config.yaml
d_mlp: 1536
activation: "swiglu"
attn_scale: 0.125
extras: ["capped logits"]
init: "trunc"
MLP neurons of a small language model. Each row is named by its layer, matrix (gate and up: input weights) and neuron, and shows model dimensions 208-303. Each number is 200 + 30 x the weight over its row's rms, rounded and kept within 0 to 999. A neuron's up and down rows have the sign that makes its largest values positive.
After each neuron's rows, "fires after" lists the tokens most often just before its 100 highest values on Wikipedia text that the model never trained on.

L2.gate1176,237,234,183,176,227,164,210,226,203,146,211,220,201,199,202,211,196,236,203,166,216,231,181,227,242,212,216,212,224,163,213,199,181,200,166,158,220,154,182,227,206,174,181,217,250,150,243,181,209,162,180,248,208,248,165,141,205,191,183,211,220,164,193,226,256,163,233,246,212,226,195,255,180,204,217,163,254,246,157,211,259,207,202,146,239,175,198,131,222,228,214,243,167,229,170,211
L2.up1176,217,199,216,191,246,201,207,211,222,225,253,204,219,223,221,171,200,227,256,193,212,198,190,227,222,200,176,169,225,183,186,198,246,174,191,199,215,228,201,196,211,151,134,197,181,205,189,229,186,140,163,223,246,244,187,157,187,159,256,195,212,184,234,196,219,142,207,200,201,219,156,183,196,206,225,175,205,247,97,180,215,257,160,250,237,160,112,175,216,251,212,209,250,178,213,216
fires after: " |", ";", "|", " cur"

L7.gate1171,250,184,213,208,229,214,214,163,179,185,164,201,167,201,172,214,199,161,186,204,184,181,258,151,190,196,180,226,203,249,204,217,183,137,230,206,236,196,157,197,200,223,190,131,187,144,205,176,188,205,272,221,184,240,167,215,191,148,183,136,161,228,221,279,217,196,206,234,185,193,213,197,264,239,208,259,212,189,187,196,221,225,113,198,162,203,208,206,208,188,214,245,223,229,199,196
L7.up1171,240,157,190,223,258,153,247,208,161,162,214,166,222,227,208,155,157,206,148,229,162,150,208,202,212,193,196,186,188,228,180,171,272,134,184,191,193,200,144,221,223,214,183,178,209,198,205,176,173,157,219,166,179,215,195,264,218,180,183,172,252,218,231,261,231,221,161,225,181,258,215,198,216,225,208,250,192,206,225,174,196,196,207,176,189,189,189,154,211,167,216,232,167,195,277,185
fires after: "\n\n"

L9.gate1091,245,236,196,191,211,237,225,168,208,187,185,187,210,235,206,188,208,174,198,228,139,230,223,199,175,215,184,146,261,254,181,197,154,217,254,250,169,213,233,253,214,260,233,215,253,218,175,145,232,176,204,175,232,215,139,174,212,138,188,219,184,213,191,160,174,162,222,167,217,183,251,195,239,216,200,220,193,185,170,232,202,195,179,204,178,215,220,236,232,161,181,179,199,119,160,186
L9.up1091,181,234,213,223,189,203,189,180,253,176,173,221,221,186,144,227,173,187,158,188,150,194,185,159,205,211,174,172,241,221,240,142,165,203,208,174,219,226,187,204,158,170,157,237,172,198,163,190,202,179,229,124,191,240,161,240,170,230,209,222,182,225,244,219,194,216,169,190,198,201,237,182,224,235,198,192,266,211,186,171,251,197,230,205,164,188,241,257,131,199,207,161,227,201,123,244
fires after: "\n", ".", "|", "=", "\n\n", "-"

L2.gate735,202,217,191,194,184,157,236,187,180,177,145,238,173,255,238,163,162,195,219,210,209,203,187,257,135,187,208,203,196,192,220,214,168,204,242,214,192,228,191,180,160,228,246,166,147,158,181,166,237,206,212,201,216,240,158,220,195,215,159,232,132,231,237,196,207,198,160,206,235,199,196,212,198,234,159,210,223,213,204,263,149,166,189,212,159,201,176,240,197,229,229,230,205,185,198,163
L2.up735,190,199,230,193,205,156,177,181,173,228,165,202,156,268,176,176,136,185,223,198,183,159,222,203,201,214,201,203,175,165,221,181,223,197,229,199,172,241,192,153,162,161,217,190,177,225,173,188,222,168,182,218,210,253,121,220,198,207,166,196,162,208,262,183,207,231,175,235,214,236,196,230,173,159,175,175,231,271,237,191,216,224,193,221,174,219,228,213,143,240,218,214,246,172,226,168
fires after: " |", "=", "|", "."

L9.gate311,207,163,183,193,221,213,270,209,194,164,237,138,168,176,213,179,168,217,266,243,172,182,178,181,162,228,202,272,203,200,209,200,197,214,178,188,265,194,203,254,140,203,225,140,185,205,230,297,203,189,236,191,235,258,156,189,193,198,166,214,199,190,242,140,212,219,157,201,213,237,215,204,261,189,164,248,190,206,221,242,141,169,148,201,229,173,244,162,222,217,210,186,138,182,207,180
L9.up311,216,192,211,210,150,194,213,234,171,217,215,212,169,155,170,237,198,256,180,185,218,205,217,229,168,280,210,145,242,197,235,201,226,217,201,221,192,170,235,288,163,234,149,151,192,210,183,206,219,234,178,263,183,200,187,216,213,258,206,167,183,249,201,206,201,188,143,189,223,141,173,218,216,227,248,243,170,192,233,172,215,245,142,233,201,151,213,181,214,279,257,141,209,189,227,202
fires after: "  ", " —", ")", " 0", " 5"

L7.gate11,211,189,160,179,173,169,225,204,183,170,254,193,183,218,122,151,179,224,228,264,218,207,177,225,222,202,178,152,181,252,183,235,223,204,167,283,169,177,161,240,162,190,177,229,157,198,228,185,216,178,220,220,227,163,231,197,232,192,156,186,213,222,174,226,197,168,222,181,199,156,152,165,222,148,213,230,165,193,243,247,241,184,184,226,201,154,224,180,216,223,193,213,184,169,172,203
L7.up11,183,226,229,245,212,200,214,256,188,183,127,239,190,193,201,236,148,210,264,221,196,219,230,203,193,226,198,247,264,237,175,219,169,206,144,196,208,162,190,190,177,228,165,188,214,132,200,223,191,237,149,213,185,228,178,226,197,242,186,128,196,197,217,169,201,194,160,161,195,187,172,191,266,193,155,197,180,204,228,201,195,243,183,219,219,172,207,226,165,248,178,184,197,181,229,256
fires after: " |", "  "

L7.gate669,243,191,209,196,254,208,220,147,182,173,194,171,199,166,252,197,234,231,180,198,200,142,237,204,193,210,208,230,159,222,204,190,192,195,249,198,187,188,189,175,275,151,193,171,158,178,182,153,180,233,212,188,245,161,210,248,211,218,240,165,190,218,175,244,244,215,161,167,195,206,209,228,195,190,232,234,189,226,180,195,210,271,194,124,161,247,245,204,224,161,237,231,174,175,234,191
L7.up669,264,185,198,205,230,212,226,194,186,194,192,209,126,191,182,197,199,190,198,139,226,195,244,166,236,198,210,214,179,194,197,179,180,188,159,217,197,225,157,201,255,192,208,180,150,182,201,143,221,241,194,185,213,228,166,271,201,191,200,168,198,194,211,284,183,231,184,196,226,199,191,233,212,190,207,253,190,187,196,154,153,207,208,201,156,218,231,215,219,184,190,250,191,239,292,212
fires after: "\n\n"

L7.gate533,242,185,236,217,221,246,204,189,207,283,240,199,168,163,191,176,175,234,176,179,176,183,182,223,209,273,171,200,223,194,202,236,218,211,202,210,195,169,180,217,265,197,156,210,180,152,179,181,222,197,219,193,215,259,150,197,153,166,188,175,214,153,175,234,221,244,188,166,206,235,234,231,244,228,188,250,241,260,215,200,141,222,210,163,248,220,146,184,205,210,189,195,221,190,222,198
L7.up533,285,236,173,187,246,177,210,169,221,253,216,219,174,185,211,225,186,231,197,186,182,184,183,183,200,223,191,194,219,255,179,210,221,193,133,238,209,198,170,207,233,204,146,205,231,213,164,180,217,233,180,159,167,143,199,216,163,193,147,182,236,221,179,205,191,243,233,228,177,257,196,182,255,251,239,296,252,188,187,204,191,230,210,198,176,238,207,213,184,196,201,179,167,200,231,235
fires after: "\n\n"

L7.gate102,154,189,214,184,239,182,211,149,216,246,258,215,276,195,197,196,227,194,199,213,190,174,235,173,189,225,182,223,189,196,209,252,236,178,181,215,166,207,166,225,186,161,210,215,152,172,183,192,218,221,155,233,150,152,194,197,168,170,219,212,213,253,167,149,188,204,203,235,205,194,187,205,150,216,232,222,240,176,202,208,187,189,215,177,226,240,241,142,226,200,158,181,190,231,207,233
L7.up102,244,184,194,208,153,214,178,208,158,194,247,208,238,182,212,194,220,219,175,186,193,293,168,162,202,235,217,189,189,240,174,207,216,207,172,250,225,251,175,214,274,171,188,233,193,172,177,157,207,175,207,217,187,148,209,189,171,180,272,212,167,167,157,209,205,212,175,169,220,230,207,203,241,220,192,179,187,188,173,157,172,186,199,222,214,213,216,132,216,160,230,220,200,190,225,191
fires after: "="

L7.gate993,224,205,156,166,278,202,143,183,218,182,210,216,224,178,176,234,214,194,227,171,250,273,185,190,182,136,219,178,239,218,203,191,211,165,241,200,199,258,136,186,222,146,171,201,214,220,198,195,207,246,222,188,181,186,226,206,184,182,245,227,140,251,218,234,179,192,254,151,238,223,143,175,154,244,243,200,175,220,225,209,240,249,210,176,191,245,189,183,246,183,171,202,201,204,172,250
L7.up993,185,211,248,136,164,165,218,180,193,189,140,202,224,239,169,211,197,221,188,193,206,160,213,198,168,233,211,201,177,210,202,152,179,177,245,192,187,215,160,249,227,184,208,246,233,203,206,207,169,171,136,205,213,171,195,230,224,212,145,238,216,206,208,200,193,200,199,229,194,230,223,156,268,195,215,221,150,182,197,225,206,134,199,202,225,226,237,178,224,191,193,223,203,219,244,192
fires after: "=", " was", "Early", " Back"

L2.gate858,189,240,159,195,180,218,253,182,183,211,186,199,206,182,165,203,217,191,116,193,227,237,184,158,284,170,219,218,176,228,209,196,199,185,213,221,195,249,227,248,217,250,218,178,258,146,211,180,214,184,158,253,197,256,202,219,184,256,225,141,171,214,179,253,223,244,179,278,207,191,268,201,155,183,228,167,167,236,246,168,238,138,157,211,225,173,222,208,160,201,219,180,231,241,198,143
L2.up858,171,193,144,205,231,186,250,167,186,218,162,183,230,213,149,231,245,165,139,212,228,234,172,158,201,174,201,176,189,201,220,159,187,196,228,153,184,235,191,309,212,241,196,157,272,211,227,139,231,115,186,195,169,229,218,189,160,255,219,214,197,198,170,231,204,257,211,247,229,165,200,242,175,188,154,226,205,158,233,198,199,208,200,209,199,169,214,200,181,168,229,211,222,193,252,218
fires after: " N", ".", " R", " H", " W"

L7.gate335,200,149,209,206,226,203,186,209,208,181,236,153,163,238,183,187,196,210,162,207,147,138,167,185,171,191,203,154,145,226,167,178,194,230,217,245,266,187,180,202,232,214,166,187,208,178,240,205,256,191,217,183,225,216,215,243,203,192,192,187,203,201,173,213,236,196,177,166,276,203,244,219,222,206,219,261,202,255,205,265,172,215,235,194,232,259,187,155,219,141,229,218,175,196,196,200
L7.up335,223,174,249,196,239,173,173,236,241,196,217,199,224,205,146,184,214,179,210,238,210,168,211,192,256,237,190,172,144,264,224,173,206,155,216,189,180,198,159,217,201,205,175,137,239,103,219,162,169,238,231,179,192,210,207,239,212,173,190,171,207,227,197,208,253,178,171,189,228,232,200,172,244,247,225,213,240,193,177,195,179,209,194,192,191,196,172,173,200,129,205,189,214,225,192,213
fires after: "\n\n"

L2.gate549,144,208,214,204,272,153,205,234,146,195,185,221,166,165,236,202,154,164,193,197,208,174,218,258,277,178,222,188,236,153,165,203,189,243,221,236,163,201,162,217,211,229,229,158,174,214,191,238,223,234,185,169,239,209,185,195,233,190,171,181,172,224,194,222,142,210,170,213,201,172,209,182,159,200,196,202,242,217,202,175,210,156,181,211,233,201,168,247,222,299,204,186,221,223,211,239
L2.up549,207,195,222,222,201,202,155,176,168,217,179,237,198,182,235,244,178,231,188,233,260,169,247,203,145,205,169,206,232,241,193,183,242,180,235,168,184,177,170,190,254,204,219,235,176,192,208,228,231,154,219,224,234,216,193,222,150,218,226,143,165,234,212,210,174,223,202,212,188,171,222,221,169,204,181,188,184,186,273,231,188,206,185,223,217,196,221,221,246,205,205,200,174,194,232,210
fires after: "\n\n", " |", ")", ";", "|"

L4.gate393,160,191,182,201,174,216,189,220,215,168,262,192,222,175,212,211,163,200,183,175,188,219,231,175,197,198,216,239,205,195,229,167,169,139,235,187,167,195,170,202,245,187,214,214,256,159,219,212,236,213,227,243,202,139,190,203,128,236,248,164,188,211,187,192,146,251,259,256,182,236,177,152,190,199,173,184,195,197,179,253,229,240,217,164,155,187,191,192,195,175,184,140,175,200,186,188
L4.up393,212,222,204,219,224,203,217,178,204,243,223,185,228,236,224,231,190,179,225,189,243,196,225,195,150,193,213,207,155,175,162,178,198,172,262,155,210,222,249,183,160,183,247,188,210,164,215,213,264,189,203,235,155,214,238,232,212,166,240,226,231,171,197,199,213,186,195,216,190,169,205,143,223,151,159,192,212,174,144,166,204,213,198,209,244,179,193,158,237,246,221,198,172,191,191,195
fires after: "=", " the", " its", " was", " Back"

L4.gate924,243,197,157,165,235,170,235,237,178,183,194,221,232,186,233,176,193,190,256,259,180,263,186,259,164,197,195,175,126,217,205,238,222,108,231,230,196,224,187,269,174,195,218,244,170,229,164,205,206,129,178,199,164,177,157,166,206,150,213,193,191,215,183,209,171,146,239,221,208,190,160,137,211,148,196,178,153,174,174,287,259,165,202,182,220,214,208,229,202,178,183,198,162,240,188,228
L4.up924,216,154,214,243,295,210,175,121,212,215,208,202,162,185,225,212,288,182,222,188,188,194,205,209,231,174,263,201,183,211,194,139,178,144,187,236,198,160,167,197,201,252,255,243,211,174,182,214,196,177,155,183,209,231,172,147,214,168,185,199,220,243,185,181,216,223,186,171,210,225,172,185,205,177,182,199,160,173,169,194,238,221,160,208,195,166,252,231,198,204,203,144,189,194,191,226
fires after: " |", ".", "  ", " (", " a"

L7.gate1336,163,207,179,222,223,192,217,198,179,158,214,126,188,174,209,222,167,215,180,205,199,118,246,206,190,169,202,202,185,192,236,219,170,164,231,259,192,186,200,182,250,206,168,203,193,147,204,191,237,233,179,213,199,164,231,247,173,257,151,250,205,219,171,172,218,149,244,199,214,185,177,172,190,159,189,199,176,209,199,203,238,216,172,241,229,155,214,191,198,234,158,159,176,144,193,206
L7.up1336,183,144,171,257,170,234,164,171,223,176,230,183,263,200,214,184,186,209,164,190,249,188,222,191,211,199,170,188,228,194,219,250,172,201,226,208,259,158,199,169,272,221,183,197,228,230,165,195,204,243,188,214,186,255,217,148,186,212,164,218,200,178,201,194,172,250,199,181,191,178,175,221,218,190,218,223,169,166,145,209,227,173,196,208,146,191,208,218,180,182,157,199,204,165,157,188
fires after: ".", ",", "\n\n", " and"

L7.gate740,186,181,180,197,219,198,242,196,207,171,186,213,211,169,198,207,163,194,242,231,124,256,244,195,187,195,200,163,153,233,175,198,160,210,182,150,196,190,244,210,206,248,220,192,171,171,235,180,252,163,165,225,235,169,211,216,221,212,191,187,181,183,214,212,201,128,230,252,184,188,226,154,197,197,211,170,205,243,169,171,186,193,183,187,192,188,150,195,186,242,251,188,225,156,188,178
L7.up740,196,153,211,169,212,194,157,198,181,217,221,213,216,221,203,162,208,194,197,226,228,163,226,207,203,172,209,227,216,206,213,179,197,233,218,179,188,171,161,228,264,160,163,230,185,248,185,176,204,207,182,165,165,260,166,223,237,172,191,197,223,175,251,161,199,228,206,216,179,223,220,162,188,200,207,222,242,199,293,189,203,243,230,250,186,143,166,211,210,196,174,224,196,241,162,248
fires after: " |", "|", "\n", " al"

L7.gate925,238,269,234,226,167,207,230,155,179,209,185,194,174,231,199,197,141,251,203,225,192,180,181,190,240,138,189,242,198,225,180,186,192,199,235,177,228,187,175,162,232,164,253,215,201,212,149,193,190,172,249,262,231,164,237,174,197,225,154,207,202,243,226,208,197,169,212,211,201,253,200,200,259,204,216,230,219,210,142,225,178,161,173,204,204,181,215,263,209,130,231,168,246,155,220,166
L7.up925,224,200,179,232,225,255,266,205,181,202,234,202,169,238,202,215,129,223,243,198,173,185,233,159,224,167,190,188,201,239,167,106,245,180,189,205,214,248,214,244,193,236,210,194,177,206,134,248,175,202,183,204,230,195,217,242,241,179,149,132,170,219,215,210,228,181,209,236,226,232,256,202,260,217,228,189,215,218,246,191,222,210,205,154,196,169,249,200,204,149,213,222,277,225,239,161
fires after: "\n\n", "-", "=", " No", "Play"

L9.gate346,236,208,193,239,257,236,190,141,212,130,165,135,169,198,234,210,190,168,144,203,197,194,219,250,191,197,161,183,225,199,207,189,227,209,198,202,248,235,219,234,185,199,244,162,226,233,192,158,192,156,208,174,236,253,211,223,226,206,192,195,250,176,184,191,226,211,221,241,292,184,206,229,167,174,227,232,207,186,254,177,166,162,183,259,225,218,244,217,201,200,235,211,229,267,218,169
L9.up346,185,250,254,266,223,239,153,223,185,103,194,168,161,232,212,254,222,202,227,209,138,192,204,243,299,199,191,232,207,188,156,186,179,265,233,167,230,186,177,177,237,172,177,185,241,173,234,187,200,199,192,175,169,186,250,190,221,256,152,203,131,213,258,196,230,178,169,114,220,197,198,182,152,253,170,170,193,207,253,194,113,182,208,168,229,208,215,224,209,199,222,161,246,244,235,229
fires after: " 3", " 2", " 1", " 4", " 0", "\n"

L2.gate863,209,210,192,172,197,180,227,201,229,186,179,214,202,236,189,227,203,158,210,219,226,204,265,190,230,178,185,241,207,238,216,172,230,209,225,156,184,203,178,269,200,199,165,207,144,197,131,233,241,228,175,176,169,140,167,178,197,216,176,243,189,206,206,228,174,193,159,219,226,228,198,212,198,209,211,215,215,220,217,197,117,156,193,254,225,159,188,205,201,177,205,178,217,181,223,189
L2.up863,265,222,222,216,244,219,192,190,249,224,165,253,213,197,247,203,183,180,259,200,218,235,247,186,170,249,215,270,162,171,216,223,269,236,238,225,158,208,201,223,206,145,222,198,201,217,152,211,212,229,137,217,224,142,182,222,197,210,169,220,244,158,218,206,202,193,179,171,172,190,193,164,207,247,202,212,187,261,233,184,196,245,155,178,217,170,219,146,198,211,192,209,215,212,176,198
fires after: "\n\n", "-", " \"", "\n", ")"

L2.gate465,229,176,201,230,251,166,206,191,226,205,178,171,251,229,175,213,180,224,217,210,188,195,195,230,247,216,227,240,203,215,185,180,220,159,181,205,236,218,213,209,211,210,234,205,257,115,163,146,187,146,209,179,224,235,196,209,161,205,212,192,215,217,215,207,227,165,248,177,190,221,171,178,195,165,217,177,234,258,198,164,221,183,239,227,198,184,152,175,195,171,230,205,206,249,139,214
L2.up465,161,166,182,227,197,161,193,170,226,195,180,143,228,210,169,274,210,158,262,234,195,147,162,190,201,169,203,200,200,234,158,212,228,194,190,202,176,190,168,127,165,208,224,204,218,218,227,254,183,208,258,190,219,225,177,224,159,231,240,196,231,154,187,199,213,198,206,182,236,195,179,198,215,149,252,249,244,287,192,199,206,201,164,206,209,213,140,223,214,179,185,202,282,207,247,214
fires after: " |", " (", "|", ";", " +"

L7.gate270,171,221,176,150,158,236,191,194,144,171,165,181,169,229,245,160,232,226,220,216,200,165,184,224,214,119,162,178,233,214,219,205,181,202,224,188,194,213,169,199,205,204,214,216,218,173,166,195,252,185,185,230,225,180,224,171,222,187,200,186,222,229,161,222,201,163,192,172,208,179,147,190,199,239,206,200,199,233,238,218,151,170,191,249,199,220,238,194,207,219,171,212,218,189,202,204
L7.up270,216,218,253,245,208,162,183,252,157,210,202,166,210,156,217,230,207,247,250,167,180,187,138,200,211,176,249,195,220,191,212,157,204,220,185,224,188,215,191,262,226,164,202,174,179,183,210,228,218,204,194,216,221,218,234,208,217,182,250,189,268,198,179,196,263,162,169,170,235,134,260,214,154,188,199,152,200,189,214,210,190,185,162,183,264,208,241,201,184,202,158,207,164,189,181,192
fires after: "=", "\n"

L7.gate234,173,215,176,237,192,193,179,189,139,209,144,238,212,215,188,185,151,159,226,241,242,216,185,145,200,217,245,237,151,250,181,214,230,189,215,215,172,221,231,251,190,195,169,217,206,230,186,254,199,180,161,242,218,235,204,190,181,140,249,210,296,225,201,116,253,186,176,202,201,222,260,196,198,212,191,222,183,232,173,248,171,232,197,253,208,178,193,181,166,249,234,214,160,182,222,211
L7.up234,177,199,162,226,190,204,165,250,210,212,259,257,201,142,168,213,210,178,174,202,195,230,222,260,196,124,188,186,235,174,209,176,203,188,201,161,207,198,200,193,179,167,191,200,207,230,168,198,149,228,184,263,175,185,215,145,178,189,184,180,211,216,181,203,193,213,201,207,213,243,190,189,241,175,237,219,215,155,229,217,203,121,217,183,225,211,219,227,207,190,208,220,213,172,183,181
fires after: "=", " =", ")"

L9.gate758,171,159,215,245,215,248,212,191,223,199,217,190,235,179,147,155,154,162,281,205,143,159,144,167,173,213,230,232,185,238,219,220,145,199,275,241,155,233,186,230,232,184,199,224,196,248,177,173,214,178,177,217,183,189,176,212,225,229,187,172,196,235,239,229,221,236,217,148,154,186,159,153,206,196,217,173,218,220,251,228,236,166,243,211,223,160,205,195,174,207,186,189,177,174,232,166
L9.up758,234,229,202,220,222,221,247,178,186,211,234,177,243,195,225,186,143,265,132,231,247,145,184,169,170,188,216,185,231,216,214,198,179,163,198,188,245,137,209,227,215,235,207,201,215,192,208,197,221,205,144,177,209,196,177,207,190,213,177,212,213,205,219,231,204,173,247,261,251,247,238,184,137,212,167,179,172,221,198,232,201,161,220,175,167,284,211,227,221,242,214,238,182,225,204,197
fires after: " April", " December", " June", " May", " January", " November"

L9.gate499,209,184,207,245,225,178,212,227,215,200,230,199,128,191,195,181,218,195,175,199,266,225,197,144,218,212,177,142,198,263,203,253,214,209,184,191,218,206,143,248,207,227,176,203,212,215,173,213,218,137,181,187,176,179,264,184,210,205,209,246,246,291,174,186,188,215,142,274,208,191,194,166,179,233,178,177,204,177,135,182,149,196,201,219,223,164,203,173,211,190,133,192,209,152,234,213
L9.up499,149,196,246,178,197,188,212,235,154,218,191,145,224,191,182,160,212,228,131,199,213,201,189,215,216,144,185,153,216,189,211,244,254,191,225,230,224,179,153,227,205,222,160,191,197,194,197,131,256,216,199,215,185,161,221,230,188,195,128,232,191,183,191,253,236,178,186,226,208,166,171,145,153,173,218,212,223,112,159,198,234,221,193,220,240,183,222,215,251,164,140,224,194,201,220,220
fires after: "=", ".", " o"

L9.gate1258,216,153,204,168,151,172,217,187,236,191,246,159,173,203,187,215,211,194,213,197,242,185,214,214,176,149,167,199,219,231,229,206,199,224,242,173,241,162,207,172,133,214,177,181,224,180,164,176,210,205,204,208,187,197,178,196,208,204,171,219,187,221,211,251,250,210,189,231,138,225,183,178,224,135,210,223,183,196,185,194,184,209,251,144,151,188,197,247,292,228,215,189,205,193,239,248
L9.up1258,169,163,185,233,181,142,201,138,226,214,218,203,249,207,217,226,138,196,177,208,160,217,173,175,205,222,218,201,200,131,215,257,238,145,204,187,145,183,203,192,216,195,214,218,210,202,202,203,225,166,208,178,177,200,202,205,220,173,217,190,182,219,207,244,173,219,231,223,208,180,197,174,165,198,194,213,186,171,184,155,175,217,218,169,189,185,220,175,180,249,254,212,178,192,208,137
fires after: "=", " at", "\n"

L7.gate310,128,222,190,184,216,271,145,225,235,177,229,168,202,188,265,210,241,214,207,226,214,229,128,210,219,183,196,201,238,206,208,181,193,201,183,167,185,232,181,180,193,208,247,223,187,215,234,216,249,146,204,227,223,231,176,209,191,221,180,181,180,194,244,231,194,198,198,169,205,217,192,166,207,202,149,190,239,233,223,163,219,214,222,184,178,225,258,157,243,171,166,212,175,158,238,194
L7.up310,195,164,241,164,244,196,176,227,172,205,185,183,206,183,230,204,171,222,224,178,154,220,139,207,227,250,224,203,195,240,202,189,198,187,224,228,173,243,151,220,226,212,230,172,179,178,196,218,237,162,171,192,229,122,168,223,190,234,175,184,191,150,186,207,185,156,187,202,199,148,218,200,201,168,195,204,204,168,200,218,202,187,237,215,214,163,162,125,239,222,147,244,141,154,184,236
fires after: " |", "=", ":", "\n\n", "Personal"

L7.gate1170,146,184,205,228,235,201,261,175,206,180,156,146,151,236,190,178,164,209,205,156,174,230,206,168,204,148,207,195,225,233,184,213,207,203,181,262,188,235,226,190,209,184,167,180,145,189,211,181,157,162,181,274,207,217,239,150,200,216,170,220,191,215,131,151,194,168,269,189,152,187,178,155,209,239,281,228,203,203,232,219,179,246,210,203,214,207,208,203,228,214,193,171,158,167,151,204
L7.up1170,131,184,146,192,193,231,205,176,191,160,216,219,183,198,177,186,180,215,164,245,183,274,135,203,181,201,232,253,166,176,177,209,226,171,185,209,182,204,149,213,195,242,219,225,221,204,191,174,238,214,150,219,211,183,220,198,184,204,213,186,222,202,207,224,182,197,175,223,196,253,145,263,168,199,190,215,202,222,213,216,221,221,202,232,202,271,216,208,230,218,178,241,187,210,212,183
fires after: "–", ".", ",", "-", " in"

L7.gate1400,191,192,217,229,232,238,215,240,214,157,223,222,184,147,214,220,194,247,162,208,218,170,199,227,172,233,207,221,209,237,221,229,225,225,229,223,226,231,209,170,232,200,164,163,189,210,171,183,209,224,248,197,181,207,171,247,222,186,207,194,239,245,290,204,243,214,229,151,187,203,206,203,241,244,176,259,161,211,200,208,259,147,192,191,216,157,222,205,151,269,240,166,201,200,239,175
L7.up1400,262,183,251,196,239,223,216,188,204,167,213,183,187,165,211,242,183,224,245,219,170,161,219,199,184,162,184,222,168,240,239,205,179,172,224,204,203,177,230,207,258,228,205,164,181,181,217,227,208,199,269,207,219,211,152,219,199,169,173,160,251,244,218,217,298,214,188,140,145,238,210,158,176,255,238,285,223,210,156,198,222,232,225,196,224,212,204,208,226,155,208,246,207,210,213,181
fires after: "\n\n"

L9.gate529,218,222,212,132,167,158,228,178,166,185,229,257,191,154,144,196,213,219,206,220,183,231,175,215,189,187,130,190,179,265,219,189,192,223,204,167,159,226,122,215,211,219,164,236,153,149,186,196,197,167,270,191,179,250,264,213,242,207,168,184,230,191,185,165,209,249,184,192,182,208,156,201,209,242,148,186,196,204,167,203,232,180,216,198,173,227,286,212,184,192,204,206,213,193,205,171
L9.up529,200,223,226,194,137,178,254,195,176,208,202,144,266,201,209,241,268,250,177,234,207,217,141,243,216,197,159,209,173,204,247,182,195,190,268,228,169,224,216,233,216,126,134,174,210,211,220,246,219,267,186,184,217,230,195,193,169,205,236,188,225,190,180,211,179,136,255,171,250,162,231,191,266,181,200,216,227,203,212,186,216,235,223,195,168,172,210,172,217,226,250,207,196,233,149,194
fires after: "=", " the", ",", "-"

L7.gate972,285,198,200,180,260,140,257,236,216,167,214,229,206,191,143,280,179,199,139,204,226,206,203,171,170,162,204,219,235,264,225,260,205,221,188,181,215,221,191,224,218,179,206,184,213,182,173,191,245,180,207,184,212,238,226,246,163,234,205,212,240,180,157,223,204,233,185,251,221,202,201,210,215,272,209,238,209,201,171,191,165,188,164,262,211,187,220,220,224,187,168,185,196,189,204,238
L7.up972,237,148,199,185,257,188,257,185,202,200,184,166,211,192,175,217,212,207,217,239,205,202,165,232,211,193,171,181,210,209,152,203,234,192,237,202,198,183,209,214,195,197,217,219,223,164,199,184,215,203,105,200,200,253,150,218,155,124,169,191,224,171,225,241,224,192,142,181,199,185,246,163,215,251,200,252,198,218,207,180,209,140,206,221,258,188,193,228,211,213,181,247,261,219,191,154
fires after: "\n\n"

L9.gate1511,166,196,189,208,164,159,192,272,214,167,222,243,146,255,198,187,207,208,243,170,213,250,229,204,193,174,220,224,234,142,189,197,199,163,192,232,220,216,239,148,217,243,187,197,201,208,168,175,241,182,247,196,198,180,205,194,226,192,210,219,194,229,165,220,247,135,161,257,203,185,174,159,204,187,212,201,160,202,180,173,177,196,158,195,169,229,190,201,203,186,180,213,163,193,191,188
L9.up1511,212,198,165,192,193,168,243,201,227,244,210,230,241,207,185,226,209,221,162,214,246,204,215,143,173,224,221,174,205,188,204,189,212,205,179,198,144,170,176,175,209,165,181,251,194,160,176,175,182,155,234,183,118,198,201,158,251,161,203,178,183,208,244,212,202,167,200,252,227,191,236,252,255,199,215,155,169,143,219,210,158,203,272,200,181,207,191,208,158,229,218,257,200,167,273,177
fires after: " =", "=", ")", ":", " Website"